python train.py --n_layer=9 --d_model=160 --n_head=5 --n_kv_head=5 --head_dim=32 --d_mlp=640 --vocab_size=4096 --activation="gelu" --norm="layernorm" --norm_place="pre" --norm_eps=1e-05 --positions="learned" --qk_norm=false --attn_scale=0.177 --bias="none" --tie_embeddings=false --parallel_block=false --init="normal" --init_std_qkv=0.0395 --init_std_o=0.0395 --init_std_up=0.0395 --init_std_down=0.0395 --optimizer="muon_variant" --lr=0.00457 --lr_mult_qkv=0.4 --lr_mult_o=4.0 --lr_mult_up=0.968 --lr_mult_down=2.0 --beta1=0.95 --lr_head=0.0143 --warmup_steps=200 --schedule="wsd" --decay_fraction=1.0 --decay_shape="linear" --final_lr_fraction=0.05 --batch_tokens=8192 --seq_len=256 --doc_mask=true --train_tokens=83210000 --steps=10158 --dataset="wikipedia_en"
MLP neurons of a small language model. Each row is named by its layer, matrix (up: input weights) and neuron, and shows model dimensions 0-127. Each number is 500 + 25 x the weight over its row's rms, rounded and kept within 0 to 999. Numbers have three digits each.
A block is one neuron, or neurons of one layer that tend to fire together. Before each block is what it responds to, as a language model described it from the Wikipedia text at the highest values.

Biographical "was" after subject. Verb right after a person subject (He, She, a surname) in biographies, mostly "was", also "is"/"also"; weakly fires on table header and name fragments.
L4.up44:489525499520486521459489509513461475494555499471501467459514479471522489494516525507505511562491449465526495526506486541482468478503519488447500560482518534476532531474501500505516507504490528450443538481481506521522520455490496528449493490551506503495504558506531478516523513502491493483479496473474507465469474511467505533503491499477483498548501478520464502543514516529510489496506
L4.up46:514497486497472490431514493489480512486550484480493441441500530492515494552548497493494543509483495435497497535461519480497496479489506518506520530476522530513522486480486509488467534510540535482524523443496536468485513478460531519495528514474514485493528474493517500544543499527534492501474490497515532487504516481528498518480584510494484496447518492526464542508461477510538464472523
L4.up255:512520463506505529495519513499510525481459467495499473494489492455502527507478559464550516478541454484506520464468497456500496497472453538494527509490498540499459453537477474492517486482505504512498481512501491520470483492491498508452528475504488519485487518530509480584477489476502461521509559491521516478501509545486506518515539504505507496472444481491474495505501497495514510484498
L4.up364:471488493534491475480512495432527499550501499485478479453497512502526538487537496493500529536499495482508459518501499509462495465488493474517530512505522480475524514503499538461500484500512493482493548513517521524528488491490519491539522486476488459512502517511466472566528518517499492533471534500533526500509477509520489515500503489505478527520514543470517550517489490522583495480507
L4.up372:463495486471481557489467528526514528483528505446499488482479494469488506494516510507496503510529498488473485505448546492509477474502474519523535480484475510539476494500482552507505501499492526501543507513492531515535492453486514517508451495520458441504517490535526504514503491522536506474522477494508523513493504535532498470528510491497472503517444474511450480478551499533534514491535
L4.up503:500504502481481522522471567500474469542538469506497498462492491494539471494526473525484504503507470523509484482433521438486486485474500472489509510506516507449539502547495528446519530507526520501510482481507514506490519495456491470528495489528496499497510524549514502499534494540539504524511466468511489469509458490496525497522536507465466505496480548442524492481470485531515501482534
L4.up547:528511500483483515479531484544449483476500488492543505421468504488497484515501488537513511559549514509480455474472461501497495536527486493474499533481538481506486491526511535515479459515506447521481504453488538484500491494486539508530531503506508502490558496492493495486517508496488470495470490535493508534468494466522517507502513524458490515486499463471517471533501500512475462525513
L4.up602:506511495511543514454458536507507529510500500489520494477493510517491539533562520485538530497479482479484483496502549474490456512491469517487485495504539511485509483493494534507514519533490502477517518519528521543545448540492494473476482510464511536475514461506526507519507463490494519530491506461516515487503492473486476524477546478449485510515498441502506536505485453511524476493515

ISBN and word-fragment continuations. Reference-list ISBN digits right after "ISBN" (978-, 3-), infobox field pieces, and mid-word fragments after short prefixes (ac-cl-aim, p-un-ching).
L4.up19:545499476498462507486536490490486496537503509512512507506478462527510508520463466529536501479516524488454477485520501476460490495486503468492527485487488529524504474521518514480490520490487534476512508506566533488463515497553462497461502531499513500447470480469511468501510520479472436505469507553550488520505500490478505513507472537518505527524452497443483503485510479528464500496507
L4.up58:461497506526442519531504529454485505514476523512468528517511493534489505488534482503510504482500522449472510530502503492496495490476433520445521479546526534516508500503538492509533526501523542474478496489535484529501442491530523497509450436478484494462470494508498452467476526535510433502519485500517505525494542543488507520509505510478502518516484485475540501507511470480483480504516
L4.up82:485525524531476542520502473515475492484467526470498517509480458537514421532486498497474474478482538456491512500493505508530480515473471473508527508520507529547523524564522504497489457518495506486492523487490513478539502509502512510501443470460502446521511473486485483452474494498518473543524469529485519492487496511532488483518462510497522530454545488535520508491490481516483486490456
L4.up159:523537536521470481497470497462485483487466517469490487544527482451496477518479468473491499503522490442491563456506482498455499452507464477473514520480529510485512505490478524487520510489534485505486541477489468513530472491450542481549472497513482511475531501479511467473509483494500460542491483503535514484507515508515503485484491516532509496517497487471535555521549506504515530523458
L4.up202:494508485465512508511508496492423476507492527487497519521538467507487479498492437490514497530488499542506515534536500519464466481513467506520535507519559534489500516512505454498485471506477481472496510522508468501509548525494466519524510526482514487460499506484471486546470441548524485516517509492494476491474440480499560493503478520478502509485491507491523464504505510527457535524506
L4.up353:489496542508460506514505479498495497508507505515466482491463441545556525502466487528505546461465461537522489517523491524478483492515510458462478496478515514491506479553524506504535492505489516489518546508508518479489495475500496500522479440498479497496495449498468502487496498565501475510510522487494470483488479496552545444529475450497531503472525512470532525495512477527511502496461
L4.up443:499532508485518516474455552491420504534508502480474509541506466477490470509465502534509497497501536503502494494466508511480503490531467496453473489524526481515480515491485515464518508475494489458512528545550463476540458468493446478511499502492520497454525466496512470488516482496474509521531507480479523540518503483506549486474499520482485560514511477493497474481501473470477544502485
L4.up515:488505531514501470535532489504494497499464521486539511468520484546492508530494516545491543505508483462473497519447514503483484479501460549453499534486468508544502474495546481505475479453504492487503533483513474485524472522533454519486503510486512466461515507455540485473510489507463507521504499498525491496543488489526514512490492532499519541539470467511544499498564497532501468494520

Main verb after subject. Fires on the main verb (usually was, is, were, had) right after a sentence's subject, as in Arkhipov was moved; also on paragraph breaks after headings or table rows.
L2.up452:530458502512527496479506552469521561482500482536449512495512499507474492494505507481474470495521502555519486517491530486485487520492488505549534513444532547491490514530497496504517545466485471526516519515471512480475498496485476517515481482559492507527523520518506499532517456510503510507481487469486499502514526458515484525470522523487474491548499492467489519496518486460493475528418
L2.up511:517471506514479524527539507472540558534517567528487496478545466464532512481475563497492515460555478500485460511488493474502487458495454482482508514525468474502504526493478489503503516527552497480518494501520478566486534512501499514485472519475477444509508487453515505506491506435459529506544514532490505502498512498496467517488516569474498510502472481554482487498498511480492481494486
L2.up562:514520508479496509488501524492508525528481454510481506489465449490505502494527510493526556512572509500535530474463525449448485520504503499498476504481525508502490449545509536505517501498508502490468529549464508538516490506510457517529526507502456507504470531476560533434497462520536496495503497491443502481494489537493490527506531497504500517464529462461463492514499506480495523464455
L2.up574:543532492509481496478546506472460515467542525517505509476461489470488478480520484542513478519550519485530495546513504514465483504482507496461476466521494469529509467548488537486488497534475504449524502536493504509549500505465458516495516497517522486460551487487500485538484502526512482454481473513495497525520533548520496480495489454472529478482513458524469486480509470513503559512495

Mid-word fragment pieces. Second pieces of words split oddly after short starting fragments, such as c-ele-brated, c-reat-or and v-eh-icles, plus the space after ISBN.
L5.up372:450521484525509465544465504447489509494504529499513529489477487504508504473497510485520533506473472486501491490513476513520533472486486484517512501512493526508514509576482491479476494487519492461500496527521467504524491521535499479519513533511522484470479513483495493487518538497505441549503471534550481477530520475495555534509482532518463490473512508499508569491478503558468532491495
L5.up592:461503546543479484510492522477495448517515489499545465522456471547475470496472483507491506522512461444500523505483473471467502451451501536482474546481501512486482544513488501517504478491520497478516543478472501523475516501543522513540509489474510510498497520523515466476487488495520464562501470481522501501499483493496511509519528516525519501502491481501527512454479509498548514531562

Line-start list markers. Hyphen bullets or table pipes opening a new line in structured lists, such as taxonomy boxes (- Species:), infobox fields (- Born:), and tables.
L2.up296:498513486508469507540464491466465486486509483527496532521466514531503515464462496542502522491506480448484503475526556521465488490490506509472521534495537488483511513506524500454551514487476519502501504548514512492523480495488508503493460494490520502496497488527471488543510533480494508474483501538489479480479480481545522498520497499521480503510535467463517489485465471474479551499511
L2.up413:508524502488507516467508485497482476559537504520485496499479514469527456537472514502491522472537506467506459486486557499509518469461493509483495465526514504414538521469484525500503548512513541470510509506489501509468560501496515478499456475529531487512514476492489497543470502490469514521480517520467483492502513515513483503536509469529531517512507478514457504478525520497497516481538
L2.up474:556499492500503482526488475509482519461489517540486550550485498464459463502471522467465528499512461489512494499506494469508483491516484504472497482480510518524491508485447507458503514495525521498522519544531492471474508483511463465486479530494535449485469482511488512472501488537488547446492473481462502551495515453541530502515520555530513508479514495500468484501472502504508524495467
L2.up543:441517535477520491562542497482484515506521528543487473502516485465462498491458491511462491475473463519504458502477487505522477525480455486472509534541505495496529480515509528506495541544456543527481473524502494514505512515561484520477492465521485463466507505500467518486489467521476466456531447525512490513472485490496525460499484500495516515536511469542486524532483488507475520482492